Weights of a small transformer language model.
Size: 10 layers, width 192, vocabulary 2498, 6.88M parameters.
Architecture: no biases in attention or MLP, untied embeddings.
Training: a variant of Muon for these matrices, 144M tokens, 4380 steps.
MLP neurons of a small language model. Each row is named by its layer, matrix (up: input weights; down: output weights) and neuron, and shows model dimensions 0-191. Each number is 128 + 24 x the weight over its row's rms, rounded and kept within 0 to 255. Numbers have three digits each.
Before each neuron's rows, "fires in" lists the words (lower case) most often at its 100 highest values on Wikipedia text that the model never trained on.

fires in: "that", "which", "by", "attendance", "ireland", "athens"
L4.up733:126108147045133151134114098165116146144137149106155148102131159141164118167106172134104149177164087112104159139144117112122131147097140147152128153153176154144146141109121141185112140104115147085139100104116121153126126120145124136118105135154121116096205132100118116114146117098132120096118089120119133120137124154164125135092145122093129153159139174132085136122149139130137136144135101121154144096111103119116113138138171155162135137169161159133147098103143075086120113123112142153153139115169162133110122163100105122100109100130158133105129161090129111121149132162127071127
L4.down733:142133101103095138167111153093120133143152137110132099136178126113138138127142149104169127127161143144124118129075109131155118103142108135108153130138115172120141154177140089149130142072179087107145152141148143120083112144133083123122149137124099142096123094145122153146100133117125097128120142088101122167193168108146147115136138123159124127140115104145123098110117130118091114141192096124098125122120122149130098155167128074126151118067162155167117113134104117098163153168098138139132105176116172096105129140129147126133159184146141125119120148149150120157119110141125144148

fires in: "first", "only", "highest", "largest", "most"
L4.up614:182142099157147193103119145132109137164119126145137145153099171145098146162153098155110084118122132151135078117117136118112084103136101099083139109085108151149149108140144162091113134137122152173129103141131082118130112116100159122152158120122139130119132115115112106125124143116130100171111122162098155131073119115149140153132085111151131118148157139156127137128140148144125155108100109081114099149127121140127132095141107121118103191121102142104159150168133118099151126153191182148112107118125131122124118126135117137120114102105123136086136147128095178096156084091121169145
L4.down614:136105080125142186137136125116124133112133143159150123138092144123125166129181131122152162141105127123146081136071123103119134142100127116119099175111129065134131112170121082130085133138106111141102129123107144111121105133111121134107114124088108130084102089180097166101090140128130143120127134129114165171131127096162129143110150104109126130137105130107129121135132127111123163122183133149116122130127152120090088151139124162115143164126128157182162152153129086110141133098127130111099122133148103142115171153121094133177108172165109113099179103094165121125138143101175113115

fires in: "a", "aeneus"
L3.up37:126128151063096109082114125143127146088125131118114207136141151124122137111162115106092132144085135112105166093149131146145114096181112124099129106096115077147144137133113082133135116105097112152164151132117103162091134117150174121128114125124132122151100105089109162147149104177116150122141142156121171142129147119132158119115087126185148127113100125150159138109116116114091126129144124114124114104179119137120128145119161123122094136099112124119161162150093160104120143117118124183142086142122064141126115147112109138154162128141109122171124132160123110102120164149111130088
L3.down37:165107113108095079117127122124114164151112129106132152129133121132109173112135110138104177083146141134127117116115122162120120155182124119093109126140169070140131102135116074114118113088120113153126158167104095126103134116156141099113123138113152143126124114088127129101094139152101124119157170114164131121143154127130148141107095098161111140111103166140147110099132129143100130120147151141111106105157121109142112136089184129097064120114141130129134158137144119124141164110108138134098136145105083144132156145100108088118197110135062118140130143152154065113103084142108138116

fires in: "in", "he", "his", "who", "of", "was"
L3.up286:089113101116133168110131114128117175127121067141114131099095066132103131058083114182143168089170137111151136136117105132113134137133126105135129154116139140157152170196142159151132138108120106132100157104115160123079138130120129122117093189133127126104097102133128103125123148158137190178152161173062112136146107129120113133148136130153116121149170121108116174138127148096124136093131132107133152142125120148087140130102113128149136139124115139141116118120196108147127141136122099133113143101127104131131117144137117124103129087157139129082119142133148110133133150116098141124
L3.down286:145139140124140087139134156092165160165139136131116132166157147113128152162139128153136114157130104135099148093138140104168149103096121146149135080138097144148155114102143118108147099159173110157173126133140081136178111092103102137114134169109119166164162130122123151116140110102135129102093073107150158130111136089167156172131120131112114123108055115130138095111136110158129124137122110114156120100123130123158127117143156122125152144149125157124171137123072096087110120152143148117170124167092093071109130142149120135105122127146109135124154092103103100149129136155164101116

fires in: "has", "her", "of", "to", "had", "with"
L5.up1121:125136121118126190122139116109095126079134099143150106127121116141151075110133134093118136106136100126164167089143114127118111131122146174136152106114139151095065128175164124121125132107163144127140108151179108147121088120154133130137104144139123107154163103148106167147121167107087146133166142133134119130137141125136147144147142123143127180088131138092139112159130148163160124079124144090141128149126136141122189174184112155138129124148122095118137132133130111113147100118144120138110112151142081088134131115170088156099119164128113147151135155107192103128186108127105114135
L5.down1121:105120161126149092134128123075120106143109151106124151136126118141166120094115126135135121121121140124089132139133125127089126096154164140153178121116146154129083114146123102122130122116112107111102106144131130122104151106140113125114152112094147104138119071068164112127133144127144129127178135090104117101134123144145159114179150149138168160163124144129102126110122098137111164104132077124126076134105088147170137178141156084130122102100106097144125132145169112079158113177071142125133132177116142136111113128153094102145146171113127120136117126108168121183142168137126177120

fires in: "by", "with", "against"
L4.up1071:085129115125105156133107135130155114137120114130101171099141175154112166108146110127133137151122090101124163144155148136133144089158170102166104171126157155156057128141102111134138120170117125147183128116147117114105179118136150107122135111124104123130181096108125110152171102122122173128110140129165128098117117133111147123105111082145125113118169109160088156150127077080130115113160153125118127101136139118085126152088141110150117130098102133173129151120104112113115109096085139104158133133145100131124161131125116100120103089115172099151112115143102159095090121101099125134
L4.down1071:125138109117144109109117145108112125152108134123126119106110165118126177126127148115162133090114143131140127193130131119106110124109153148121112106143116111131113152114111093112077126102142114134122152113163137126127127141138126167114162175132089111152116068154118149180125102112109157119151134127127062107156152108096112170157129097140081132138113145153064096151101148134116159163144145135094148142137138104122112137123124108156109161109122135159123172124140154102143177107108134103120123148146105146134122131113119102177120171193137151116146137119112148199069152101094116130

fires in: "part", "number", "list", "parts", "particular"
L3.up854:110131132147106117098131088112155152146138148176162115074125135174113113091153097155152123132137130156144164102129130107159126113111175143166116133130144120113140108123128134148160134122111097136144133131114093178133141120133154165149142142125137117124168113160122111127180092106182111114145090095138143140132126095124168124170138115095148111096103157105119136150162067112091127082102121110134148112187109146140151138128088088145131130141131130139088101131130137105122118158100071142126136141149176107147076146117119113091123194090114118152123138120121141145105128112130119094
L3.down854:128127127134156128136128110089132149156117134152117113091119152179134128097148120136158135137109130151146106111144104149132107151130129100149134124160125134139132077119136181154113122154112114158123149132150110163106168138127123129169108178120163089078131139137093105126126091123118129137166160138126103159162100086217140108132131107109085093113121109142138117144137089127130142119151166125158149101134079170169111137144152061128161097133148133168142087154100127137116095123098126124087106153163134129138147146123115116123094145147136151125165174107123116152159149175129122108

fires in: "his", "s", "16", "present"
L3.up1038:114127129215118144138127114128084114144096116090140118097113089206134139094144100095170148113144090122095154126120070152123103082109129130144135107126121108134105103111156163154115139101106110113110111137097130125104154136141144098132095119110145150116183107108089137117135134110090105138164151134133146147151110154132119081166148153102129104110080120131112151175112163110101114097138108136097090114104129103110130166179135148122144134105143153106131143135144093155156147140115137147129091089111127109112154124137127139169096095132127116081124138121120112122174146123129151125
L3.down1038:108123108121142136136139153118158126164116165125094153101096104139159163108116153134142145106122090131116118104172140133105109151040107135110108114125115142082117117167095089133113149115125122124134119140160155111128121140133139111114121141138103168133146098119120148129150131158113133131162106115145150158144113083104192152126168112126180144092111140091132112146127103185125155149079181102112130149097112125134112128062122125137125100115088092167157126105079143076105161121079123145128111157091102105145143145110119133139133138150160124126127137091165133123144144135115133141

fires in: "and", "room", "sea", "rooms", "roof", "interest"
L5.up64:125160098092127124094116135130150177122124119121106110158099152094112143091150131100142133149145129171117123161168170141138156118139125139183139177101146112158107163094145101136131115105164091110123120130114114136119120145104203156106110087148133123101134110151122137130140115111108112120071092082125138151106116101114117163140124146107120145141108130139077166111127124136113113155084168104091152166130120111158158144122105091117129144109116096171095161144090148177078130135092106154165110103128107136116111126137140142135138141075127139136149144155153148155116145108144130154
L5.down64:111108143133139094132158141155131142142134181123124144095119122137168160175119140129160174107131135096143081146149104148119144162112120139078121130113098080105124125104133145139140126118141141111141112097138122131162103141141120122113112093166124163135182154136112118105121094139140160125095140194136097118137133082151099117128115144172114137116148082092159127099089088141090156103131163147151132111131108108099093062192133112148077118144117133137106128113108160151147145151118119139086136127078133119150173136121080122176109103131129114132104113138140138112123124106117139143

fires in: "south", "north", "west", "western", "southwest"
L4.up798:133127155115145144157148155125125142153141099125136171122111122130104126121134108121071104144151115124096130146141120145157135147144104120155116169143087114133134128132133101156147145207108123153147128125132144135153144134148119133112135143116130116117112114168107113133107121123142104101117104088131144131125149100148122089091148179103145143133149119087133110134073140141191109165147139113161135121139106155144142121120097138142090151160135143088081132131090137191135096178185124127110100131088157111109088192132079139106124090189157132126116140126110143100153129094115113097
L4.down798:113143160140151108113150138081160145161095120094143143106113155147085093140113124114105146134129103152059081155139152128135163110182124135136114134159083116109128143190131109148116130085148135122125092115142142155121119147114091141122116114124100175123146130143142085133114132122130093097132096120124136147154147071150122112130174115092124163110102131134131113155089154138156104160180149103159140091150136153088147127149129110097144160158127104119135133142102118129176158214133114142115126146105138121135112114130139139123168116148171158147121144126127079119140104132116122131

fires in: "from", "with", "more", "make"
L4.up338:139100120114094123107147161131078115143139085118103104154123167138111143157152164079112128130113161164155143140154083117129116111120118153149108116127122156112131168105094102141129144136098128128155131142129113115138110158113114141085100152166091115103142155125153160098102129105121137077123134127152115104166163116101163094101156110148112136162145143150106138149134131153159131096086111179134149103132102117130121145120111167119196138135148108110141151174124141076098133120150162106176140116109142151127150078082130142129099169128129095160135155100081129136147134102163121111
L4.down338:128135146100095145109113156097145122154112088145065119119110168131151109095152126122087155100101116134171107142146109143097118142151160109169127140149164147151153099144122153107110137127118101138136155124131112150087160131095133132117136153141116143161148130089157148139175156089135190140132152123145170142117118109132124154128137062118165165113118173121099127159139103163143155140120183146134129154128109132169091106135172130151145124089115103147156118151173111110127116104133090108119118147097096147134152129131082105132141178130099112128109165117093156112125125104122163130

fires in: "part", "historic", "particularly", "particular", "parts", "according"
L3.up499:105157134161130134131170116097109141140108112143123140085134068123104139116166118144130154118125122153119126111152099108150107091152144193092144141105105156127111087149121154092138163158071137076105101109153102116114122141131112150173127132130122128106187151168103117136135125122123129135145152088121131118103119102134148129126109148086146102109116134133109146145109090168133149114135147155197143132139163152102143121145107166113142126156131104172101131162066129130081116095116149153142123113133104126147101144153122096110090099120175128169121166151137160150138146135158118113
L3.down499:153178146129104101154156106111135152125124122116114163092147131133129139091137139158164121112158098130150102127156087137124122149152174118140129127129115109144105096173168158147113095135108127121118064071113125109126162110137128140113095148117141116122150110077107111108162132108098142117158136115123105146150096081162117135158097125112131116131117124135181145137117122175097146145127103111114127138104137113110096095141164155149136125176103099169122109129132149096091116129084126126097127123117124143143153136127202073097091122141174142154145171127174144102121153129118160134

fires in: "state", "party", "league", "university", "association", "institute"
L3.up722:131066083090137120120159137102097137137125106115117151133157122123158103118106147136082122178149132100096113153113127144132132101148135157122153149121144129094116095106096122095146138145099173142116176138104096114141180100123125173103174123116113110110173114152129100131154139114137149137115102097110102118105113158103139097073124142130107139146122137141102134112096160165106104160107142139128153100117131114140145110144143142081115125138152125099117079146117152101094071132130116166101135136118151087143118095122132136100138126112103107098093176099189159094130135106135166108
L3.down722:133087118092136137114134160089127121127154145176153125094128089096097143133136117128105141152134145098160096139121153142156111131154102150113130114115118124089135135146095136132134105126181139089165149144148136123099152149152106141081126124173105109115125109113104102162126160087107128169141113150144139102116142196091115094084126174146165140097136122175111111123079165137127134171157114164150131100145132149146135101089127104123117162159122165150156113153109174117101123139119131166132158108114127141126101091151164126124172105154089155125125146111150112132109102123109089150

fires in: "on", "to", "named", "sometimes", "as"
L5.up935:123135141121161201160129112125130116120166103106115129171104112165124126117172178138100122113127123126087121122104125120149086165144113137130130164109179137076125113132115124075106134111165132109123116091163155126119108118158159138152154114153103130109169168115135119150158097139122130087131129100116124133111101164150109114162160096110116136133095138153105112160095107139127145146148133168135138110104155080110114126157170137106105158178147133097171168117126160143153105135175136110129122103129120121145067131138113112116137136149119144135130113140113158139133146206103112140
L5.down935:133134120158135135149179167168110101140091101141146163125158128150168130104119183116151164100142119132117105144136127128140176108130149105116124092096124137106118118153114146157211122121114120151133121166148141149123133094100107140114113118115148124123112134115120162118180096127140148088115115136123140112112115112161145135105124132102128127101175110103175067117090074075096063145087145093134155150145121159091141120155132145126118112133162080112119148151151152092141130128159100133093116131126093117128112128169118114111170126139155174141131123142154123126120130118132145107

fires in: "such", "well", "began", "worked"
L3.up1014:112103131113147111136152121144114122113168140115130149133137120126112108156110165129120135093149135081118129146119087120139072108126106119120136166140151152147159168114147111117127108132178164130111182140153142128133090146144109123159138162119134105101191127150113105153114145135121140137094113132103189107165132142168107108101132110131055147137150133126160124123149152139134121116126090127108080127098147164120088125168135122102139115149111124113128136132136140125133132118091110124118171145141102143162086138149158081123128133126123129060127060128110176166116112083166166155
L3.down1014:146116143116144120136129095104139144126128143094105148171129159148151129138156125135154168105138088121140144107157165127101113179120120106140129108137108119122150102071150105123162141133157109134193150113141151125143164148112109131109124123095156114101062140119096161088143128136139157142098086076122124154119117077142143147132159086149097105133133120167152104156148098136175161111094128146163094110082114125105184122109131126127140141117110145196105164143147093115134139158099132103136131145152169142120122132105139135091154154133147163141123112112141148106125108138098147166

fires in: "with", "and"
L4.up937:169100095107121110119130082105110155126142140127084141145121183136133113147135130110138134097117093182160157133115130110128127122117141133124129088149123113137078131143162145146125112143163126105147103118132110137110179124094123143099183121150152145146127145092118097148141107079142113151174087077131109138117140115101164137175136104146120125110145122178122179101156109113114136179112138152153156138129141113120139115109089138094096123136109136130170119184134142082110113133117143145139107136109148119172154111151092121118148142103112141198105153122122095134112126119081102093
L4.down937:149147118064135117131107119113130143149151117089119120158110137123108147185136108127179134152116139120161160162113142160102115125141128087125123134149137104146121115168178179104118091190139178128140123154089122145089108147119126113121111086098159126124146129087157125097097150127115113123131142096162083112124132134146139088127161126128091175143103103123107099126136108125127160111141122156135136170157116107145122107115130088109136093139124136150176118151088065128145118123140105093109169175110107151141161124116108076100115120149105115120114135077133097127124120151119120130

fires in: "that", "both", "which", "other", "each", "any"
L5.up346:133124132130145121137101101153126132128121149100140109117077141136146127105124086106126075168163104122109113096175160090104103109124071127101147123124126139092145123137124143155139142126135167097090153137159134131100120161179087180161081108079121101131112124114150136123152125131143131106065116120143127111151140174184136119147150163158119136175111138137143103145163136107121083134118109141105143127101112141114105148164126124152142126079143130170123160113122142122118147121134127144148098129172163129079121131089105137097145110116118074124116162128137158108154152151143147170
L5.down346:121153123125093137174115124124118082189135139115115133143118139094138160118189140097161123138158132084132140107085097104136111109132126125142127154111119140135114091132148099138122127132118122136110112118161122205070125143150164161111092133131151116085101130135131134098065092145150123168143160105153139146143118116135130090097173116159054113145115145159118113129093129107125097098156104102140154151105111160142094122102104148123106139131133137141106137139139140156143097115185146120158150135138108092145117083159112140131123122138142159132173139129155107106109107098107115145

fires in: "any", "a", "best", "no", "every", "one"
L3.up27:155109120076126152131148135113134147121145165119123116154106188155147140113143155135118124126176114120065158164123120092094128135118124117095123117090172165170076141128076108137115151107138138125116127134125144154106119112130125160119133118138102154067108128128108169100126142145129144149133112161119133094116110155118126121125103106166122158104132144151163089150127104153145129126173103136146136087158116147106122138120089136122089109095141137140122098134100145161148159122161090177092126111118142061120149145116080107125144136123126056125162142148072113123121136127103123137
L3.down27:183115137104118088156108124107159127182114138151088135123115144107124141116138111104117140152119136118088164094116131145078132126133065132109118120120176104121126120113090109129108091090115147130116165143145120120132171116120111125091097116096112139100157103157124192129124127167153160140157148115094178123130088136095100147148123106136154190138113153122150085101124119124149133121142108130118191104142133111130090139098117118107141128109129099177133132143125135113185158171159123126100098153123113116180154129129140158112137128129130078125154127115129128137123120125112186147

fires in: "de", "team", "1", "0", "2"
L5.up666:111121124147106133141096071117159115112173120089169150088165117177113087139142137095125127135116098135135139121082146119108099121098144114099132169130154131099101154112160162123087142148175109156108125109125113154103133131144085089122144110101208133130121138110097088117148093118092101115142134157108108145173125136112105119121112133136126134135140117142160120137109158101135131163123093159113121147174135156126148121140133146133122169119131128131130084087149120080111154109157123125119154133156122128180091134174122135141095126122163119124109111083147150139124165089153117082
L5.down666:152128081157166122116107113135173123130126127139115107119105108148127151105123098085151162140078112103096118143128187164147147155091156103114114151179120148122142149144174095058092129144123161157136132133129160121132111129144150109120117136139164114130140124096143143116169122112178098101095113151160147119119141155190140107164136122119125099154141172113109105113084123132150133144136112160134103157113151187146110132080141107138116189110095106093074129121145121128125148122135084152109118146142147105156138158119135134128142109165114140113143144137112124095107113112154115116

fires in: "for", "after", "than"
L3.up120:123114133129129125114148042080115130121093160135128106144093148143115131141135160117157142102049100144103144118121145115126112136112156185102131111146107144090119120140134104083151133124102095128126139185136128124068147110088157136176124131135089102144136115146166141095145155124146124171114106157118142112140118115125115182107131120123188116123086160138130181128113117143104122120106135090130141141147147136115121112083110163083143088131138100113121127093125113102084118111157124156131100143153157117128118131122135168099118105142086125159122133110101099127129098120104103133
L3.down120:048171164120110148118102129119157089135123143174117117109127104105131104083122128133129110143123095159187163094125145123145116149136149148142121149148155126113144183094133121108142176104135131104153125118120089126103145118127090114126129126144125100155135103147146136147125140146136108139098138102158142151139110164103088152139128143128131135103133123132132162089129120128157090111135143077085152145142118143133125181084130060140146125117111092131146136155155155129126121095085073150124165141138116138166093141128132127122096103128141098146152112132129115209095121112164120144

fires in: "that", "as", "hit"
L5.up366:110147101083124164135162115157078131120114132116150185120122125122117134130156104108110113151115125155133158087144128101078123124120135155123102148136139171075143092152088124127124137101106176117127184116096116153107114140107130127138128155098155134191153114107129128099144167136062123141098106143151100160134126129140127153128125077065132175122150139144130122162108129118131095137136142148132122104087130099136127159156165125146112118146128177123145168103076130129094121095114138096147122146169126162127151120141106122119164140118131106084161128120135130096158144151154159118
L5.down366:145128105136131104156156140072136077080126145103147121101147112144156122147075098121130122154109159102171125123146104138101135132121126116137118147148125134125159159140110076103110111132128155150135128206140155113141109155145081115122127181140121137083119113139132104130138143117129106105129090063085103113144135153105114134126129125104145116123129159091115109152110097125147131160153122142095102169118127141108101104125119132116160139120066130182124110103135103142111138143143103128127134120108102104110141129098102133123118113107175114147122057131132107180078069140137111150

fires in: "by", "after", "includes", "with", "to"
L5.up486:126127126123134152125160094127167129080169157172157124136117148113129159161139139111120153135148117108091144109150133147157060117084121152157152138090130158155101148120133130089102144126117133123149118124155134148126120136130110108148153120157114075102146067127186092141137136138162131119132122146146121168112160105158124125108133133135133136138168172133097142143172161067124126094165134096131104111138131119109161165139124097120142097119139099142126111134143143123137106119073158118156124151205117107125136138136145086125130117153141106150116090152132161169102098126073133109
L5.down486:121158132130141136133125090077153111168108125099106142127133133124122115095112125053117136089070121127140132117145162093136112106104172175165148129161129134108125195108135146126102108111122123083143145115131117153073143142119116102112169100121101107171136100143136147143146172114048140091115121091145152108171099130110119150115142119166130132123123158143118108089105123147123089131166167089136140174146133141137113132131135129132142128111105115118104141135146143132115121152174121124121144148141123154155155128103156099132149130128113172108133155094108154177115172153113112142

fires in: "to", "skiing", "from", "frog", "images"
L3.up991:152112140106110140129104119146158085109149072142086086128144115125114128104072125125105144155144128146150137191119173133107115182114110121121140098147137105151136146096127128146093170155102161151143111127126113107145117119126155140139190114105137115148126112093127108116125137106137095078166137110104138136108121152117116113103142155121120154132157179122140109157093123154164131145118123137094119129115171075155146135115141142112175155104141098126149168157109135085134098151140145133177111142131125080105157102119174124192115145115124146115144139116104126110163105134122119071
L3.down991:137145162113124100126161140135140094125122083125064127100135150110164140110084117095075197144143103107142110137141153105112164186123149135139123131144157116104083133144112141129126113146145149129140143153101119104110083164167131135120137114164114104113123142093079162113095113134117048097153108166119095119143131132146157126138101066133146138157129168095159137128131116113137125152128113126133153128158127109169118084085140120155140143138164108128124122136146116120121123172155113133124096138102103131117135133144147103144146134120123154079100082160106098148160094117115131124

fires in: "by", "at", "party"
L4.up160:140143135079124127154074109083140112115087152097129148109145139111154127107179157099144142135131122126123151143171118113147133099167103158161122177128159134113133146060123143113122157116111124172141133126117121128153159135129155135106143124138122102169132143090136111125173133078107153146106120116129118125175122109096141104136109108195156147155149137170131130136124131099099125123147063101094087101144154117148140141098135100141151156154130122117133132167151167116101135094132110137128123116183103166097128127109122141136115159135076144096156135099178149113134117162109128129
L4.down160:152151159118127102125111145122109141112145141130130104120153149113104101120104119105132139150161100102120133132140124130137136125130155150146116118109124126109117108119101125122174095095042137118163129124132118129119121171093109130109153154113101135095153132130123110092133086107166110164141145128111130128121147089127137172116129089183143129142140148151125113137128108181159154119104151140127148165178120121101116110138074094125086127151111125078128137131118131130181157142104118182107132100073086080131114139140091152133153151139114174138177147162092146095166125105140114180

fires in: "their", "his", "you", "s", "your", "my"
L3.up303:120147133144115145137168104131060119131122132145120135164133122142151102150130107119090113089109107144134145163133116155107135135088110106123143133129129138096155153155121158157140170104174146158141123090126161152184134124118121104112134107097098121110105105115079094135125149153104131107166123174113139154113093133146142106131145135152187121150162121151160148123113155153066120159151120128114125100087136189095090167160136111121152169095110115125138160150134156131121095157134109109137122140149131143107082110144088125148140144117142096136178121110152090120098164123086147124
L3.down303:155077125095137160150157144149149116182120116120104131114133132111134164119148135129147074137124124132107135135154137115133117143120175153113156123091087137133108118145143081123091092112144161095126107135156127117144095081135110112111121134092136185120173165143159088111123124149146156133120116104127156140140172155109142113145127079154113132092119155094119122114183101166114156123117084117087114129129129120170137113138112134165119104141167129170101153140111190112146120175110127117145100106105165140107143134117102144168173121131100105114094167122137116145138138134119134075

fires in: "of", "for", "applied", "deputy", "faculty"
L5.up613:143124140100123167127142118125154136136134081109154128136121094146144096156109145162102099148099162146113151102136151123114093077138118147169121135129185159108115108168118117126098134117134153162073124115091112150113150160111123075116118121164156136156131108143146094147117148138137104095117141136132163120168160130146139166105105102120078118137131117113114162102116113124164143131152102150103132098099168080129162118143125139164118128168141146150191139112089123155132132110173153162136130119126144096129156088087145141099131129120148151144091156187121149157091150096118141127
L5.down613:126115132148095134151169165186099149165135099131125125105114140098171153149109148131120164158113093105144121140100114138115130168175110114130119128127108129086160160109129115159146083125125107147189136148129140095146109145138153106160109132172077146157182152155108146097157156144122123172115079140176127140131146098115147114128112114128134105107131131121119124130117116143115108142071080153177110114112126144151098121092151113101130121090090116141128179124122165111170099139108086123106120155096139111128118147128096125160114153132109139141138133121190108106133144141121106145

fires in: "this", "one", "that"
L3.up889:129135100124098159116126113133110126188136142078146163133085137135113092110167117135119121107165148136092149082127150137111160087121115125135142116144124139137116141082101116150151126140134130141097122138116124126119107136143161164123127133151180127125142152147103169122080134157163179118125159141133149103109185136143115109166117143112156114124154087143112157130133060163173140131149137160145159117089096131137161102126118105136087154101125072145093117127121135138124172082106138143144118100148124116124120145113131095088138108136095118139150164133119202097107124168129143128
L3.down889:160118122131144137139133140160121149151110142118131135126093121125138158136107110164117134175171140107137146081097161110122116132130096117150129158081098076108079145122118119127102135117133137115134151152124120159111133119143150126111042068148132141086142119163122132088061127103163150123137161118139132166141112130147111130138141085181110087130145125124118149114122134131130108131116184170108128185155108080128133101096123111100097153112099116149118137147125100177177141135126115134148128103141105159155152129103110107102131147149126125129096166171098129125145122080120124130

fires in: "which", "that", "also"
L4.up1059:149141097144130165132102132125128143107090091113161166096136126151111100128118135139155123174148116140167112149121149116131170145152148112123150134090128147165114135137147174137144176116118132169133126106120113088087163109080144108114143133163132126153124127122102117153137080116149144143098108154163063152078157129118143124156128117080099142157104110137111107121107162177128129159082134089130131135131142105124146136096173075159140087087129147111124122155110134099134130143118137117112132144129137164123146115139109112120145125101146122141137100096112128115153116136124071040
L4.down1059:107100099105149151159100130156122160118082105096134153116114101133147146135133133147142154103154108144171110099150145144154098104126148135082137123121106113114154194129135147148145150121130162144109087147130109165142164144109071123116151140183137136115150105100123147144131163111152155109153120143167088135123134098153147138150143117157161082133140167125127154128092105166102087173161123135087117136132124163119146136091130111128128140114117126122165117116122106114095181160123123102129183103130105104162145144118090117172139158132087123143120165123083155141125133101158110091

fires in: "top", "temple", "to", "from", "all", "copenhagen"
L4.up316:110134133120116087110132115086165103145157130142137164117127170101111130106094151147145142109137158138118143112143134093136148094140134129149116155087134142150104162145148106124096115160101113135168130108141063091107086136147151177102129098149120104126114119089125121102114092082125088080121087119140151112129107136167112150121086149107130130144116130105142142144153132098158156142084068155148157098149100096152131142094135131130131107122121104119094153177151158131106137116153166139124128125163133153094137134119135156160099106154127076102151081147134163147169137104106137111
L4.down316:117107166106096115104125107060136143138140112162102116082125119068118137118108110154110187109127136125164107141135136084094119131174114155160149129125149135124092133140104103107095158123118119135170158139144066174130099099105134165139118133112137055118122147165111128117118115107125090122145117105137118127165116113135115147161137120139126113128133142090138136113143141103152131159111094101094119127139122132126095135090140162120143162116107110154160109150058113139131126140103172139116179154112122123133162120125163147172095140183118144097144130107134129142168118108128115155

fires in: "well", "such", "seen", "known", "much"
L3.up197:171094134096117123097114076095101188165160109126124122141124100111186080128112113142135127152134144092118084101150158107107130139162159133118130116158162190089138101096119106120107123128152141125149114124162158130168079122115118142076118131114106155119140117147126087125123139134127133101146121138095149136103116124173109122135133145122119135141162112130118110101131081114172155178121153129146127130103160139091104116147130141123103127130160118152114123142110106115170141129115109150133150124118147141125106134177086117107101074180101108123143103099133174135105088085105111151
L3.down197:115133151124150120097144115111137119071099151107129113160128147146177111133139146169129127132154122063101140103155156164119163158131149100126143134122124123085101145120160110104116096100142116138146131137136182135168125116127098105196120130143158102106173149129145136123136145078129167074106173105107139147141107153147110154139166118153119140119149067149126099112170127133150183107122105128166102140098131132115153100122157122112145118169140137171134090145158130176139142140089114116113127114113096124138148111126114098149138113128102143114149144099119176142111110075127125125

fires in: "the", "a", "warped"
L5.up137:168146129139151159158161173067151140110193123092138163136133166143144112083135135097159144133169133122160161148158118080111107106144131085111118099091117127144115099130146133147108133122119092158163125162127101114128142111178107112093136106145159145156105102113143150123133124145117171148125180125143110119116140135148129108123139080209122106117136133170142150118092130139115129113120109116142106123104135118122147154121111131127159135077109109111127141168136166115115131139129106136131101087120092123134152107125159123145120159110166110169123131139124115140116152084071170108
L5.down137:114111157121165095109124110164160184115084121142116160130147146102104125139128129134100161103133117131099153083132155166168163095148136111130138133159151165086094136114113155160120123125095124122141139099134116148144142077079132091113118098155123068159107133123140107123098112155153101063158140149110129127147089116161103118117111156128116129101139126158132115075140178134121152148129166132131163132140118133134159117148115122106104139114175111111127142131125149126167129143111109152170101125148160121112119120084150161119127146141109095070114129144128123136142181128125191134

fires in: "by", "to", "after", "of", "only"
L5.up235:122132182162123156108110126127148148132152101130158113113143147130121136108079107103120107129121127098125144114148128131159105116116144206130150139153145147140083156128129116126155156132136111154096151129093136147100130141171120084132157135119112139175139140095202136140116124126139140149109129118106155132110138119112145174091076132142169116169141164123101176132140106125088122124132109112090106172157136155128186165153138127159143150135152127111147106144076116110105125123146138148140133168144082162168113136138085172101140146109150137110105129134100162138162135102169113147
L5.down235:081109113107112148120144076089161117132127105141144179134143136130092103162081138127107142135101130156134114105152113111153146090125102107122127183134138161099116138140126109110088103156126068122089122134142168101087156120144121127116160140150129140118099094163119164146140132068109123109149162137121095103148144122131112127144109076164100134187135179103080142126179145125128108128166115126134147144122104169114150145102160115161133147096107111172156113141112151132114106151108152107129131122170175126144133127124152092122156145135154135111123110125114135129098173137104160123